{
  "n_layer": 14,
  "d_model": 224,
  "n_head": 4,
  "n_kv_head": 2,
  "head_dim": 64,
  "d_mlp": 320,
  "vocab_size": 8192,
  "activation": "swiglu",
  "norm": "rmsnorm",
  "norm_place": "pre",
  "norm_eps": 1e-05,
  "positions": "rope",
  "rope_base": 10000.0,
  "rope_fraction": 0.25,
  "qk_norm": false,
  "attn_scale": 0.125,
  "bias": "none",
  "tie_embeddings": false,
  "parallel_block": false,
  "init": "trunc",
  "init_std_qkv": 0.0231,
  "init_std_o": 0.00437,
  "init_std_up": 0.0231,
  "init_std_down": 0.00437,
  "optimizer": "adamw",
  "lr": 0.00233,
  "beta1": 0.95,
  "beta2": 0.95,
  "weight_decay": 0.062,
  "lr_head": 0.00831,
  "grad_clip": 0.5,
  "warmup_steps": 382,
  "schedule": "wsd",
  "decay_fraction": 0.862,
  "decay_shape": "linear",
  "final_lr_fraction": 0.0,
  "batch_tokens": 65536,
  "seq_len": 1024,
  "doc_mask": false,
  "train_tokens": 316000000,
  "steps": 4822,
  "dataset": "wikipedia_en"
}
MLP neurons of a small language model. Each row is named by its layer, matrix (down: output weights) and neuron, and shows model dimensions 64-159. Each number is 200 + 30 x the weight over its row's rms, rounded and kept within 0 to 999. A neuron's up and down rows have the sign that makes its largest values positive.
After each neuron's rows, "fires before" lists the tokens most often just after its 100 highest values on Wikipedia text that the model never trained on.

L10.down208,243,224,173,179,188,218,203,191,195,153,186,210,217,190,235,236,144,188,234,185,194,214,186,245,209,183,242,188,161,214,250,195,206,210,206,203,138,149,212,168,178,188,191,248,180,238,184,196,208,235,245,118,185,196,192,215,188,199,149,155,131,152,225,168,206,149,140,206,167,196,232,154,200,188,213,175,224,195,236,178,161,221,195,221,204,216,232,213,153,202,166,173,246,197,145,210
fires before: "e", "es", "illa"

L10.down219,244,232,153,184,251,185,182,169,176,246,170,204,200,196,230,179,211,159,142,206,208,217,122,190,195,179,204,203,185,114,229,206,233,156,190,261,191,217,238,207,202,189,213,194,209,205,230,203,221,219,274,163,240,263,199,194,154,222,225,100,312,244,211,242,149,183,220,169,226,228,122,218,163,179,210,247,192,193,194,235,210,231,174,189,216,220,231,203,204,207,207,200,209,217,233,165
fires before: "\n\n", " a", " an", " the", " released"

L6.down247,204,221,148,208,252,180,183,186,266,167,231,181,193,213,186,241,179,207,176,215,248,183,215,204,167,198,204,212,215,191,202,194,254,191,200,170,221,195,220,194,210,214,173,188,251,160,220,279,168,203,228,230,198,194,259,166,197,174,201,165,217,203,229,199,161,185,255,194,188,196,197,222,204,257,208,215,182,211,193,221,167,197,179,210,151,199,115,264,197,212,205,199,197,232,187,182
fires before: "t", "ten", "mon"

L4.down183,195,239,241,237,245,183,209,180,180,184,178,213,209,177,192,206,200,226,185,198,201,199,246,228,182,196,149,142,178,216,244,274,172,194,228,194,194,207,182,255,180,182,204,168,169,168,229,157,192,183,198,170,210,202,181,184,147,163,215,140,240,153,253,162,235,138,186,212,275,173,241,176,214,220,236,149,203,148,269,134,175,193,232,197,233,150,212,144,180,158,208,168,180,185,210,239
fires before: " a", " well", " the", " of"

L9.down315,243,221,195,214,148,208,201,188,181,178,195,203,174,196,227,191,168,211,242,195,171,221,158,207,163,246,238,200,203,208,247,197,208,159,194,194,205,232,172,194,187,212,247,219,191,211,189,227,205,181,150,172,241,158,233,183,221,176,188,245,225,179,211,205,151,142,170,172,173,175,185,230,229,184,163,201,237,198,252,176,216,213,223,240,239,254,233,160,247,200,167,252,153,193,206,181
fires before: "ig", "g", "k", "u", "i"

L10.down166,196,191,159,191,211,212,211,135,211,274,207,178,183,207,258,220,246,229,196,188,211,223,211,219,221,180,183,229,151,214,216,187,151,247,217,231,189,195,174,221,202,152,164,187,242,178,187,206,177,234,187,271,208,209,213,201,200,189,185,145,199,206,264,175,164,202,248,214,199,210,212,195,238,188,187,192,277,195,231,206,199,206,189,221,157,189,263,234,226,187,177,262,198,213,211,202
fires before: "e", "er", "fo", "o"

L10.down206,170,195,243,185,219,202,209,182,219,211,207,229,209,176,231,216,193,221,182,110,230,195,169,171,235,201,211,239,164,164,264,196,242,187,180,228,249,244,201,237,185,199,212,171,134,167,187,193,177,169,100,213,192,219,115,211,155,202,190,165,234,175,183,167,151,183,208,183,156,205,200,199,220,238,224,234,228,185,195,147,198,234,203,178,224,198,213,178,201,201,189,237,163,192,205,146
fires before: "y", "l", "der", "t", "ell", "n"

L5.down240,186,230,165,130,196,219,161,233,197,223,199,243,215,237,180,213,235,221,246,203,165,213,181,190,198,184,159,168,228,201,168,188,229,196,205,187,205,175,198,172,189,256,165,228,227,250,209,208,209,149,136,177,181,181,197,246,127,175,186,193,190,199,199,144,176,193,240,152,161,211,195,268,281,180,175,222,207,215,178,194,171,165,134,221,244,196,132,146,242,242,227,172,241,171,215,184
fires before: ":", "d", "ny", "re", "s", "al"

L10.down71,229,214,222,173,233,233,233,199,192,216,263,205,206,230,118,235,168,209,209,222,152,172,228,219,259,155,160,210,217,195,231,191,181,216,169,170,170,221,214,201,220,153,197,144,163,230,188,244,141,204,196,166,173,213,214,216,197,162,153,191,245,195,197,198,198,179,253,220,243,172,183,205,184,226,217,216,216,148,201,179,205,206,218,224,240,177,178,200,223,221,187,212,235,165,202,237
fires before: "k", "y", "l", "12", "re"

L9.down162,193,225,257,227,236,198,183,196,191,185,203,212,230,186,193,178,191,246,190,224,189,155,176,178,157,213,154,189,152,242,167,237,215,167,214,232,156,186,181,210,216,253,204,168,193,212,217,181,196,183,173,166,148,211,205,224,229,222,208,236,186,207,245,164,206,202,257,170,161,208,216,182,181,202,208,248,209,179,205,197,202,177,259,223,186,196,220,151,200,151,147,211,117,217,214,191
fires before: "\n\n", " a", " an", " born"